Part of a small language model's weights: width 704, tied embeddings.
MLP neurons of a small language model. Each row is named by its layer, matrix (gate and up: input weights) and neuron, and shows model dimensions 266-361. Each number is 500 + 25 x the weight over its row's rms, rounded and kept within 0 to 999. Numbers have three digits each. A neuron's up and down rows have the sign that makes its largest values positive.
A block is one neuron, or neurons of one layer that tend to fire together. After each block is what it responds to, as a language model described it from the Wikipedia text at the highest values.

L3.gate174:519531491532464495507519533519501494498439467512522572498471521499465508509507507542504495498487511505442512544507492511505534465512465493514498503528542518498445518493504491509501499470529478499493463515499506538515483493491543512484491510473483486538525496500519503532504509513453535507
L3.up174:532527475481495495465544509499509498539514501517479536475509543509520493471489474521555470482529494491513496469521457493458444497466488521506496491523493523494526499546519493515486495548490494437522482497498492498483468502447485466443514446490494491494530491499501472495497494494483522481
L3.gate1273:510538499474489509561487502480510490510498479550516543481475490454490520465512479473459503516487524486501489521481472473494460506481489519510426508529511519497507511446502526457521498531513503484473498544498518491504474476515528528474510496460484484469517480527501546498473464504484535533
L3.up1273:537556542472466484551475487513454490493521568521460491462528479461537499505492489516460459521471515493474501446492501431497506507527482524554462515472514524526490437470508481502530510538521482483516541502454478483481480483518488449473460504525504499492495493517495528490439519529482503522
L3.gate1518:508530484481498499540448495526464502510486542504517499467488494498521502495520517480475496501490477482502518470513491485489525511518488505486524510471531559512514486487504488499519493535542494509511500505537470503508475481466456543520539526523529534539493457510480524512485504478472505502
L3.up1518:499526455492475497514491485491545489486499498542499517498472539542492511497502482531504464473452456494473487521489464482467486511523489523570524489492539476511464536489478512500489484483531505495482543500469495464528498500528526495457487511436498513517509513442501502510548473509499491506
L3.gate1785:477554525509486497542526533508501499542469482503519535463486487477516473504523467500511497527503462511473497549529478498531482499480530502501510513498517529461504463534488480489522443540510490514516511478521501494493462495541530499512498502521479531503530482476496516490486533529493527494
L3.up1785:477585490522448519493492528586484514560522460483497504492493516506472495458534513474481493536490492535473496535515498473514483502524511508456537483469553513475500457529499472510478479546537482523507497482504483501465412511487508476501539493536509516507523478463524492514459565498535507526
Responds to: Main action verbs

L3.gate191:491490504470527514475520507476499478518522510467518532501501530506500495525501457526489505507525547482477501472506497503492495540542493539470468493510488537562543471484499504478492529496472455523471489564504483522572508475483514494477476476491507515518517508492474507495502490510521524536
L3.up191:491469464468472503496509469514460549508523552466466540538483488539457490468508517496506499472485515497468545502509461452521456523525503472546496516512474528459534489484489527493517472488482521479520481496504457527494503515524470489495500493477487488459498540510528471514477434501504504462
L3.gate279:539521455504450526495506482467480536520515513521462479467496488457473498499517471492529453472517478505489474484500509493536489527516518493546466504490503488504491466480505499490496484509489555523494550545472537526480474488473468499501496493482473521508517488465471470481486465519512496500
L3.up279:496496492519451524486509511524535453468526496505505515458492524534473488495477519489484466522496460534504471513486477504460503477480544511465480485510513459463458538499533496499518501519513481501477515546470478511471478501496514526548512521542464577479501501534469467483495485507537539472
L3.gate309:489511429499493529485503476508489552514512549483514495495479516501499511510459501478505467468519538507476518464465515448521481553455506499483469520539449520475539498443502501492515539487493458448525523467466470497537541504515447486467453531474480553492507510516516497527460499510508512496
L3.up309:519488496506488508479494521541477490475479482524527465466478473463509494566498494503470500521497509498476492512505455500519454486505496475488514503476503523513478521480474476526501516553460494449491525498483520486493477501464505460501510501495497434501504550510527508465518495503474549481
L3.gate1676:518476464508523542510458466527477497479527486518498489484528495490521552505507499540509499502483529489502499475471463484483474499523492501496509496511471530457489485506535481506501470508474474515486488493462492533524481488484493514542464478436485502491521485450502467500471470526524467505
L3.up1676:459487473511517449490516486464441511513523510543504539517489531456511508502545484538530505529439481476506550543499490474525491487477546497478494491516505500462491513513497512472502549461486507498508472476496477528514506529467509481534497531557522485499514477542481499507468486562489538536
Responds to: Institutional name connectors

L5.gate200:499514466514459531505519493507482498530499516492494502456496522495483488434461477456494525501514502530514529510479522502495529468493535505518493492502541462541529474484509463529514488497509498537490510534505504499504473508497485515515447511532537496470516472477465521459522527501493464481
L5.up200:486503488540502512510479497499492456493549478528478515521517479533533474475528548472575519496534475517486473539472448517481513524475516503506468549468479513545495507447516526431450535502506469463468446506482503545451505487467511536504495484480496530498502453526510443457510455503493495534
L5.gate238:499497493517489515503522489473480472413451526505518549526501507508504477515540491501532514543479516476494501485531500490523488482489464538489509491500459495560507498512508496495497522487462477507525506525494507507512530479484500502500521532530483532491510479493465493519487526515502519487
L5.up238:527494522518552483465521480497498486471498470553512527464526490473548467473527531506477514515491526485493482497501497511473534466512499537502478500492479508486458498503534477495511510492482493496522469473556456525515471489509490534552463497502461519464478499504520448528480534550488538463
L5.gate513:522504490487505508513500477459502500471486543532493490502549515509464485483471442522501510456510464504492504506524487521509476519485484495484512455525497514472550462511513527474537494457514536496531511489477467502523478498478497506507524503492494507529535520516528535544456516530495487481
L5.up513:546510512518492486491512479535464482481461503491515487511481523489517509536488516463531452462472495462435455528523444479438507489481542487503499459517459482498531510511491486490494510508532524498510435454481475500535463513485501506494457447490482487516502496480460515495503490496511496486
L5.gate600:507500497503445516493522508424510543457509508509570536533506499529522502513554469518475472498515494509460436493515501488547525476472503521555478541481490500478462522475433481498515475530508487490512471499445475463490473539521524514546465515507500523520531500494482534491514560520448530482
L5.up600:441488478496553527474476475493482525525520563485501460546487525505491469487496506531468498497468504480487518499480524467488468486510476464515517453492503488499513511465544494519519547514541504502488518462513476456527498499472453464519491524480467524484499491514510516449541484496513463470
L5.gate602:538477498496579516470526531511479500473469501530492488491515476460566526475523481517546472478509541495496501518436469534486513452439493508534497451524532441499469528477503547518526535496516499506515496475473526547486487488520497541531436513485519546495490448527532476495502491493482487492
L5.up602:454542537521447519470512495495527483521531486495518465470474496512480515505519486554453473527480496528488497484529488490507511515522520505501489525492506489487524485465502492505472522504501493522509498509510499520479503506516453559487511500469514513469494523504475513508485492501507541504
L5.gate681:506458492498496498498529494513505488519495502493473510459468503442519482463464483494482530482479486427463523514531504504533476483502479513466486508508516502505555492514505497547519561485504512451500502527479531485482475501504497512483447459526463542444512554488487462521493491523503497489
L5.up681:503568509472505504494493503459476488518492534522529493533526497479533484436463482488481533517470480506498478523528514481538489445507506509436458503532492454512521540492521522506485538498499521516470537511487566476474475519502508501511513527506456497470503524506507495520490451538463524470
L5.gate693:479499474521491532466546483486488484480537477500498505481479483489538482487489472463510502516479515529505470516522559507481496451453502449485461528516489488514512496509497525494481523467492489483468517518512516466469532465481531481510486481541491497484508479506422487480525549519497483520
L5.up693:522447491504508510521491483516522512533510478526497562526519557532509487477525496496515474475540473517529502483502524544453531481505518513537485510499515460516436516496514512500495543497477463447478478472517532485485544540508541494478474522505536500487503495502479472470458503521507505557
L5.gate889:510474484489490530485476492502508460540474528498482527505505528500496476488504524554481490538520492547475495504500520520432519546510484493539467494509428504480495495485492542488502501513494504470463494447504480509496543513469465479478511478515497497447554483508488517535532499533499509515
L5.up889:500490494543508499508508548499456488488457531495516503520534524508470510483484495513457506497486479516515500517475523479539507476488518563533519468476530528529504511473484480516514510530452511465492532505500509503515492505449462514505532533473539511508505481503499518489522461486462459458
L5.gate982:510510514451537557486476466468493505474496530475491511485538527527493488464487485530503500471484474488508506486445499479458540513517485525500476470499477536505506498475471503478521498455551521480539490502550520520530483459487461488531480500487543503497493475520496480509498559515530476456
L5.up982:488491513489485515490522521533530514536498495482516545421505545517515470461556518504506531465521496483464533510488513484526475543516511504517519478524496500472527524484509493471517540503490495509479521500481492533511457461490519509526493519492501490491512546489438484496475488518521482466
L5.gate1010:505458486499485512532466519470518505485484493522483511523479467513520468482531457496508487490497474471464459507520479510496500457514501485496481503504485536476521533514482519539478530535472509477523512485500572471514492523500533498494521508475490443473517489482523507504502492517562501496
L5.up1010:490512516505461542488500498506548469496422514515500512493504521507496484490481471474491449522450494532466525496532532491502501469500517476486498540499472468535506524490492553502523460474499564509465476542418562485517507530502508514503483511498444518454506533497495522489521494533514463483
L5.gate1199:511442484525522491501507506487520426446495494540528514524542520485480481529518475560480504518534522461500557479549476488504481481506507534514518504537475472515490494512507478493528528454455520482497531493469560452543505499562517504504502523489501493515511487488513531531516500486506513533
L5.up1199:500501475540489489470555515470510522490500522529462525501506518496497501469477519499534466496517509517494505538509482505489496488509509516529545506510528508533499480509505501500468532459512530523508502463533505448493513474469451460480528555488538499481489510505495511549504489480501501479
L5.gate1427:487536497463530461501514477516494473508519494513494503525508521463511526503512491503467528516490517456488533502527440500485508519496468509481501503515463500504508489499543521429497507502575506515506503527495483468521545509513468491517499518498507502513502483558443489532480500479547512471
L5.up1427:521487492482534500504541530492510550468475550505496523475512492502532497493493491492518512455521448487493525467482560480524539514501473459499502515498519527509504475482478487491498496493505474503446515453512501491483451504494447487520520470525481551515531530516507516510499525530513451466
L5.gate1537:478490493482478529499524503517555498524485512471449482542523507525455477497455501539468519454497515517537505496505533444497501514520471482495504494511482496518519501521560519479523494547481466507457493452484469538504458519504471514537507502453508504522522479532495500495542477499496495503
L5.up1537:516468467501462524503504515524533487468539558512500486475526482543532487531515534516501522536520451428478510484477506530521530514500484507510452468521476473504515484479500481478516488507473503494546500451465515535507522518514543528480465498476533525483501506516492462535495472497499479499
L5.gate1653:497448509496474522519489499488482486491513510489529485528480596485475513506520534510505524482540505501428499500475498457545501470481519507484575479477485486488516523489489480514489533479457518480510474501500558527472521483491532492502541513484496508479505489497453534533480491503482517504
L5.up1653:443476541491547507498476509495523520538544529561481512492505508485488478483490541494546497552485466483498532519520520510513496429504497496519489523499501477522489505502520561440524471489492495502464513503509499529484494478546472459505439500489540502466513496514464512471471478513500514479
L5.gate1714:491496481529454529476446504463480511461478479513468510529509504511530479478499476572482468502506515468476470500466568502517545443526501484514498518496502482451495510473527549461497525515533463483497540481497561528492530504505494528540521549492454511524530500509508506497469507511489512444
L5.up1714:502472468531489468503502478532531528444544515537508527499546484502519495485546479513491500550489460477507471526488506561487530490467489501482512517510537521462480503477484495492491468508474453495506500458465522497453498476488563516490534520482524498480514472537519485480491454532490495481
L5.gate1777:510474531510504503477551506468540517475450504492478522486535509459508476436505513493461508490482533513548481518488498485453499492512517490484489537473519494572552448468549512485493499518517512451503460501499524472541495484500518524509488523483474519513500532535483451453488507499504529541
L5.up1777:490512508502530507505488516480477544483524493515469490538505500480498502519527514479467482518487487508508547518518488495504457494508502470456506491483493482455502473512521487444474508512507497485502511479517494488524518478519510483543485530454512481468492442502530449494489508512511555463
Responds to: Institutional name connectors

L4.gate1746:518514460475455490529470491504463523501489471481538471534447512496508483524494521526484503512513466557480516508483494492477534530472517499508466528527489500533475522467496492489519510550461540490518562476495483447475511471518467493535525498445529507519537527531463523536502515504492485494
L4.up1746:503534451462481483485450500522525489510467468526486469457544515506470539480487507463475539505523513479466510464494506484536518476522508474539489498480497506521491527523506508470490474462490466475511497514460507509516500442499496541468487532512520519519513523508485516504468522471525468511
Responds to: Inside multi-word titles

L4.gate1096:507483511446550487521522520502512470472467524533486502486483487517499504487527527507537488504545502516480480510523503498506465504554502494508517496531469536506525527501480478494495508484507521458465495516537492542534501528536520522502514498456474509499526463493484542511561484498508505495
L4.up1096:528460538519509507491474523482518514512542459558535508483548525521459503455494518502480492513448519467504490529485485490489499549476519490494489518520507505517469507478501503481485513497499493509495511542489468466513472491534479490528519505492487450504497517447460464513477469486463505495
Responds to: Early subword fragments

L4.gate1268:476518503521498554464535520470501481490511561490506498525529553459474502511496481500468494511510544479434516477460480529539489499495493454508521474520467527522519561487485546450524494476468510466496483461519506460472519488495512481474477535541485493477520451496491486498486514514521484521
L4.up1268:500497515542476505529501504501513510477463503509491483470493511480481481497493511499497486509541511495494489498468454489568512512500521497508488495513482513498485506528543460517555484460487492496457474470485474490516520494481515545499516458498469509513525539485493465510502494512483527526
Responds to: Institution-name connecting prepositions

L5.gate279:495522480476524546456513495519507509510505490505565513473507551499532488478481530492488471530542520506507460504465537503493515463469523493525483488492508474527484466524488487490521521469514479511495523529484516469528509490550471517518506526502484509544493501502456481525515506465475520484
L5.up279:466495468514538513487517500475476440469510510514498482465533510521514465469533466482505495466534460497492542515486480501450545530481543492476498487510482460517482530467463505501500515505523493527488474457536478516489533528505542465517488501466556476494520478497512493538510498487498465511
L5.gate306:460496524491506514466510475526454540516510508511489549518523480493535534494496484524503500492477464542495491526535518528505536497467484500511520546512526481468522536504489492506526462543493551518539552485529508474511475489554504523480487464533510505514537495463501481480471535464479496531
L5.up306:518483510502491527476516503517481468516538510544481491491492516502540517466477527498539458477524498492529514503501489492546490524492535508470500562471437495473521570495486528505499474507499469510501540498494504499533490500556472541506537500482510512508477497496517478479514530490546456522
L5.gate437:518513509493441498495523492487507482512492495529498521500509501552523491492523518482501527465504485537510518528492458468492480503470491476484483503510551519426467562568524561519501501488516510445521523486481547446502454515504490475514520492499520538476505484501509460544468538510500453524
L5.up437:471478517480468503512478532519537533477427533497492474539521510495489527452538518508496508513490489490490475496462521480495498529501525478523485497510495497485503490477535486495499558487518469485484470471552455547517471521457439517482485537503479488526503561509510516479519495474472485483
L5.gate538:496523489513476514487477537500518511530476475521492529472477482490535489470561468527522501539477496490485503502490511489474515510539517516475461481496517502504481497515503499421503527515481493510501548476520489470552481410492483518473521479509507515508505446505491501522499482480488535469
L5.up538:470559545484494525482479491532490519534497509505517483520481477526542507513510482460501509508491501474475521522547538463524497497504524456501501513472533535499507521507489523486481489534496494511496518514541505523482532476495465466482487476480474485550478488483471526510518502515478501462
L5.gate607:474489460488434478512493497460499505518477481530483510531465537502482486541512458495510489487463541486488504480529536511460496477466506488475504523503508532476512504488505557510478544494469506523521467490459516476505480504535532506474511489515497511493508482498487527527492486526472438493
L5.up607:507492511498493525512495494505461522493477508496510505541478490530517491451508518522498489476516487470522522536508491502476547481489475515489522506505495523476470486477484479551501497475433514469529508517505468473504499528538504499484483465527453471528508493484505480463491515502492505507
L5.gate657:469484460532456576506466489499463492475496494507557513523544510490540464515493497502455504516504493548441496442541512504507556453520589501474487482490521540504523524493517493467538487507479525529509510504463520497530548506516458507522475493511526515567518479480477533506504526452502519486
L5.up657:509466504484526508471479464522515516488496520479484497495498514510510512528499541482544501525564486497482439521517521506503530507501515532465558525528479558479468502459490506413536498507491503457481521542474515493542519506522529533521474527460502528520511493490481505506509552469524476508
L5.gate683:502469484491478496466490491537491503509515482508508532539504485486514482498504507472514519470547486506498496461516504489522512456483502464522480505488482548474466500492482499465509547510482516479527491476533492476511491488487473498455508541499535498488515523480462463527488536483478521479
L5.up683:482494501486491477436466490513478516521495507505517484503519492525539479556480571469500513501551499479490462513534486542494554508477478487541472545523470518514505491531463514474520487509512471510511515522524479532478498522509517475481500495500514466487509531491539487527509521519519476561
L5.gate718:520528498491452490510532500519485512504469524514490496476503492524548501513458517503484514485476466523508482533497538489491517479495506549523487514526479466479485483488455461476469503512527500501517491516511510514536511487503494459517477484517546492493504504522505459502472516504504530501
L5.up718:492530508529478470481515554525501538497507517511500491529536497485532486477476483532481501516536509521488506469511483514490558545527486473565514517482517517557513501495536527490464498518502547526497505481543489518505535507517497545518481531521477481549509510503520526504492508467508524427
L5.gate795:502503480486443495530490468487491486537523473468481490542490542501527565517504522502518495466532490504480511523519505471456532490509528459515473483482490521475514558502508479496493477503510508458489504493516509519496507504477522518448529451525537511489512499499470432485509511542477501498
L5.up795:467501475480504491539517488512491486507539490491491494538506525509536520557533523516505507545490545533487476522503496484463517480479462451476482502495504483474490475501485509489478491467508560511506505539471503517514505505485471468484480487498476512489485457510474475499521497501494512508
L5.gate798:500499533468500541529485503498495477533492472502451522495498523509503504455546494490500456494534505501479448538515511546465530531460492475483497509474500510475518499482501497493481500507504462520561530499533477504462493490534471509449488525546489500554494500534495495541508498500509498539
L5.up798:471531469480463518527490520504516513499483460493479503532523463488526551497575489491472540485508469503480502474481533462506478512493517509527486455549529506485490491517498523488491544508520517510521486514517496425556495490473515524494491554504501493519510475486498438486500495498478503492
L5.gate808:479546469469520458501496469520497526520491500489491457456531530492505466518524452511541509493499513514467517492521536523470493479520489502497445482510505531491490466524522505452503520482497464509524525476512471492500525509536523454457479522485487511481536473504546474503457496481514537592
L5.up808:525519530492530496569496494490549421502464554484522520502484536513495520482514497509462502450447497467508516551448517504533486463506508486475514495489500513501491516471507522526504531510496482510503507506524505474475497492464512520522503434559493457542491483498512581564498533491471488487
L5.gate1108:465528489494475515494513502521499507517501487530481485462504536469486475493481510505540529478556483458468520510451495524509518490470520454475478531517512510493518524497525501478467506534508515484501475486507522488498503551487503491497529484480500482528506503491512525472486498525513515505
L5.up1108:500478471533475512502503467484520496574483515497460490462456538485516555522474518518485486473525508485510490504503544525550488553487494497517474509512500475472527513494517522476534482495554498504483481481513512470481539538485538516464498445513508479509488463489499464505500498514479509492
L5.gate1123:512514506492501524474517504484501516478488462503477489500538505491463491522500491504512506490466486505511510470497514507494519505493485547508512466506494539466493447491513478525465501517577493536511537472494495489559494532492508477473526436508493525505518505522491528519493519489503488491
L5.up1123:525488520515526499516521487455502520494485497490506494504536522533466489504515475516479506534521498496490467518497495527497507529477519510521503472495528537441497486514499506498481481510497528504503544481527516503493477510489541496503523502530511470535510508529549511535456488503495463555
L5.gate1374:484520450504514483477470529461495556497460483473501497514524504498499495551506467514497544486504477452464551501514490505498515486530471549501543467449496531492507489455492515523518493537477482491496491455479521492491512521541441480485464490491544438485527514518499520469497490481526471499
L5.up1374:518497465489473479541497498522488518521499469493506524541539471488510529481481502492505490526531514512522488496534504462508451501506524469462577472506454514527488505507492495440543486509519512541509521502488479526524535478499486522516508554472509481503499512476481504516476500488460508542
L5.gate1709:481474493433534487455531498529502528479511515514473539519459488489504516496514505481496536544564492512493495458499492505496522511546481523486469471528496536483450499474514474493499523509486470489492482510537525515489509460480518499511455487501539483488522511493463462479456509500525500506
L5.up1709:490453485525483497545509494522447469576493512530504515461507522508498540518505530516480511536507496447488489526491478532425542521482557493508488477522550515504500470511465537467523497498483504540477538507498496480459566514489524494457497520500495503560502497486466452568504492496520510484
L5.gate1743:485467505485507532496500510506467504518480518492506534509490528495476469487446478486483521511556448545526533496518479513477475507481486469486502509512503523479481496540470474482528549515504497500512515529570501508517528502515537513477498472503490503521554497523469504541518473488491513510
L5.up1743:492483515561535498528518477550510541471484534537471526488496521482488509489468510483463490479495459508477451488488502508497515531493510455476504495519472518459531512489456516545527499503512458489490524498505519519484545537522502501487539500510482472508481503493484497511444500499518497480
Responds to: Mid-word stems before suffixes

L5.gate193:500530430506530525520530486472546467497453468501539525444481525480501470544503501478500448500521509479541503512495530522497474435501483515462527508533454529499530477522476515480492518510503500465483505521475487483510476477522479489470533481477464503468508470531526516489515494478484489454
L5.up193:485475481515458467533545518497502499497482495518532526505504486505524494498534522491517491505511528472487500498504518503532524497546499508532525501480428511515525495446492510520523485510484531502446529526536508485508457479492463524550517508542522527517515515503523489547566514499476470487
L5.gate195:516494512459562509506527492474503461520504422508480523525501516466504491478531437498498518504499535446484508511521506484487536467508485489506511521519515525487487483505538494447496478529486480520539546443511527513509490451494499499461483495524491521523527502540465493509566465513507497479
L5.up195:520506469496482456488549500494491438521477498497488526502481495495514489436513496497449494473487516508548471456480491491456513514477490519498493496500489503503450470558527504458498507499458481499450531495515460478557519466479510510490499494454445510538507454500505437536483503521504512481
L5.gate409:486503509532521458512517518478471533537496494506477523440520535498465459476513531508483500521448492519479498530506503487463483498519519509499499496535498507498520508500540491451493477456513467470546481478521514511503507516549503491464493494498486481550516491495503446489529481510565473454
L5.up409:486507547506481474460496518519524514462487546497479518486523490471516475469473501543494469517483503516513468496537508516519479529509564513479497491518505471498578527497480453505524511491508504517472467490548520487489510526498518485526496494496441530522500522474496518482535489471479466519
L5.gate463:500519500529510516538497512479538471500449486510494540470482495496531500460480529530534522515485500478501496500527507475504476508503523492490452465517546557500505543492522526509510501527538539511513534470516507471518436495480542519545507511507504465510520482498483475515494497478505492482
L5.up463:467488517518502487504494487527472469491464470528560509495524512476525485497501510499498499488524528455494458480557540489541495486529470561473481540494505539524484531465509490520527481495546469526515500543527501445480479478462521558504513517530508476479491500516517483505533489456510513503
L5.gate510:447510518482532521493490474473514538516503453541526482501525511502495492480469513510496501536512488495525506496534488524487474487537450490493507497507520520499491516462515515470518461486516482496449493482526485509529482513486489503477494501520485488495518531517494481522485478512480479491
L5.up510:461490537460498494500526531509497513511498495546545546460552491472474502505499537473556515491499462493474506520479552512502494480527492508523462507497510475479496490506493529501517479477463499507503489450545505480487532493490475520519488504492478496515495497505493443521504479479494491539
L5.gate1000:480512487527491506482484519478494495518476502524491510470505492499491496474525513507492523512527550473521486475519497524522496497517512491527481562506466477517463501495516496495504490468480475518489520482476516482497488472512527536521520508533515519514534530519527503492505499480478483497
L5.up1000:515487491512469524501508487523476486523480514498504553489482516509539508499483520503551470483476510553487512502475510495525553519494448498504487470496502488499496507520507511495491505524525502478473478520504501496498527506493460502471495539548515479524490507489486490476555480502527495494
L5.gate1309:503497547469478467516509488471464452477495564478526486512477512474488528509534534449494551530534546491464493545506503504477478482505541500536494483475479537480512473520482516502517484500498521480496463489512508491511452501478519554513544472458493456482518476493473522503544544495516505500
L5.up1309:484528478492545456499521514518547512481531517494481509460505472494556524498499527499504506505480468473507522491519516491494475484515518445515534516481554501488478519435431503544523516478527465465533478495499498533497512487564508477479507487539482515517499493457475469496521491498506515484
L5.gate1433:496501520438476477495520525504518528534509484488521502495479485459463494554540502528506527512511471520508515481493493484492546489539521485483549507544459491476519489502537476529501489538511516498491472552517488484523523513506468484522520511527480510514498488491462489504496507521480483515
L5.up1433:530515555511487479502517513521511554496510472485505474524453525488452496458483502507478504470533488533512509514517504498506490453532501507477449531526531512536489478461478472533521486502523461472528489529500452509514543492455495484504503504541479505498480476498500485499520537476513482495
L5.gate1485:513459556452487456488533489493478491469512499498522508490508543470507539522515476512543495491513524464491498494483494469472522547530484471481493487504481566493479505467508478506495511517508483499510525473515528499522508504507528511508538530446452483437524482479464506517547514479486456501
L5.up1485:479483485523501532469480498511480491529466545466456489506468508514532506529463521471520491480483514467503497498533510530512464544522485464471509483484493502489486511516525445488497511506518542470503507507528501494480493469524491510481562522565505474526507470477507499490519496472469470499
L5.gate1532:514506503453495526472516523525515490524473494445498502507499510530498509522500513489508526479476500529524543475463551494499508506504531507435585493544437504559502566507492486497491512510481503500479495494533488504486490484475464485513502498528491482485517496500474528513512487494472517505
L5.up1532:464537512504481467507527513483518545478493539494483487503453471510528504509479480505544417460518538500504493560529487501535497501517456517489533473527465519500500519473488527504481526505449483539456502496485476491531541465503471491490486497541498471507478513483540521540507525515479484459
L5.gate1616:446512482487514469499457574517511492463474502496495513457510489459509510502520500534525476497462503509495568525482492509469499521504475490458526466504544548520510510540489522480521513513503523478504484426525483502498490496471529511491536471486517535524543511546434491488527507513507505461
L5.up1616:471522499525514459500507496539540471498481495505462519482495462476495480501515500525502508550489533492480462476486486539518487503496525460560551500493514526500480500505493479489502467479495520510513495446531473524470462501492482537457536515454484477542507519503541508524502524475491462469
L5.gate1630:488501541513531455485498491509501495505493472511523510472524486437525485499464498534518491544543500465481472499519531513492515486494481461502531475514529553490511509481530478507490522516534493501473483489493508460521465541512456562501485472476478516521528532517481519516522481483508486504
L5.up1630:493508515482480513500496522510517518495497513536511517482545497447488471510485484452486479491504503477509494525491494526526508520508509528526520492533485517517522503452504517463444507511529545511484472439528458508515502503496493551487445512466467494502499531476516457550513493505467526473
L5.gate1698:516496483512571485462518523467490515526525538505479514489497468553516470476506464524497520473516460528517509509498494479506527506524529507520487504495492525551497509515473497498513487512495534490521507456490510506509479505523461464508506500504527491542529517520527488477564493498518498493
L5.up1698:494485446531525487512493484485527534474479522515521456529506495530469525484523500517567481516496501544505486494464504487504496553527466416492478481500470518486516508453512511500538512515525521506456474514547499498507515506446553499527478476501490517507497508502532502502509525491511488496
L5.gate1760:517536470513524507505585503539507497490524454441514500447536503454536508519485507501527526541460495523520498461518482473502490526547471532456498523536511529474541453478477493512514511528497506506499525496499497527521485520520489517489534461516452493473512519526478469534489482491476507486
L5.up1760:520478512479523480470551513478507470483488531544536504507466481466527538449452499493491497527498515503472470525478496475483509531531481514503529509510515539486491483486533457497498497473495460482493515515509445509542509501493539572491543500470457498527520530483510537524512465470504520478
L5.gate1801:478510506508509481480496500480513505476501467585515469520522476437484501504510495509497525502509501494507473487548523505560546523491458484516508512518447504500531489462514455481507505510507460476464485518507505500511513527535522556500469500476449486530515517503553497536493499507545484487
L5.up1801:506506497496501452455536499522492550501547486475488489470518504533528489511506495485476490504499478476487499515501494523483502496474546522516451525544515530530475501506522497484529475478490492502530507507490509536481501508507511511473529456510497526479516536561482449542488489500506515486
L5.gate1818:489530433526487481513534493452532493497464481467511517501501516475499492496501533531503562480520457500522506484543529534506488505553524499488480450470527543552502512497510514524503475502512508497499509517553481482505489484471434536454499493492474528481534482516513488527487466510450478500
L5.up1818:486455493522524462508532500470534503525468514477530483520475499504489475514465538482513480511520482484460516495494513507468498460512494481474497496501474504514506470526517467487563486452456550517473525525481502509538514523466514492499468493518481488517501508486518497467519474494441518482
Responds to: Mid-word pieces of rare words

L3.gate2:562464517508492516541490477530502456491526504541516502529512491489515484447498524512563470510519551440499473477464530496477477556505490479493501518499476494496515536504485552500529495501508492527512452486496476513516487454491457523509507524528462547497522485493493493539522468475514512542
L3.up2:481494492509550476463513514520560504527455459473500550475511578463504512481494488493484496465517505495514516512462506460454511464528513557474468492512510501481467484478518512478500472486461512479494526508518485534492540465493478520501465514559506472488511494517466483475447494506471512482
L3.gate422:462496515517520531475510486491487496501523522522489509494506499448522487486511487508536517457500522451440460476518526481457520483538480501494489510510497494483520559484537573451480500484484511501497522531470504499519540511507503490473540525549508515496504492490522472516524516468530480526
L3.up422:524528508488469520510501512523474453515502471497525520475493496460465520499456563502555494484531486519509498563465504449469536505508505516497517494490449473517525483523473509467471523538444484494495480548488497510474533487485511519516510484465523483487515484495531469522516527483521497545
L3.gate454:499492451499526528494521495512499547497501494462506499525519495501503518514509479497487498478469529507517517545481570508532445515521481503475463531454485518539485572507516516499494500479455480483467517519480469532479501479483517510527504491455480496504499497520505517493475501526487505514
L3.up454:503525525527537504474522495490536472504483510509487466497523552486520518491502519461519494476503495470504484514530535456496507532497490539486497507496511512520525460520540499493524521433453500469538534495504491447523503449482491473516472474523462472512496471516470429514480498471453517486
L3.gate1008:507480457482521551487531513489455480527514502519511485512498523430517431476467473558527506531525495444500520508480483470447492503522545538526474517482494513535464481510486496445507508488530525450481497450490521518491504466545499490492507542509548510489529459487522479472486469490480484505
L3.up1008:483493530514522522502493500564526498536491477509541488500505435479500507484490455513489499473511480476485481478486496447488496504480460514441496557531488563470474532448506497485506462497509479487507493490490519512479505496440520505472478507499473513472474494525484471497500496458481531510
Responds to: Mid-word "-ine" pieces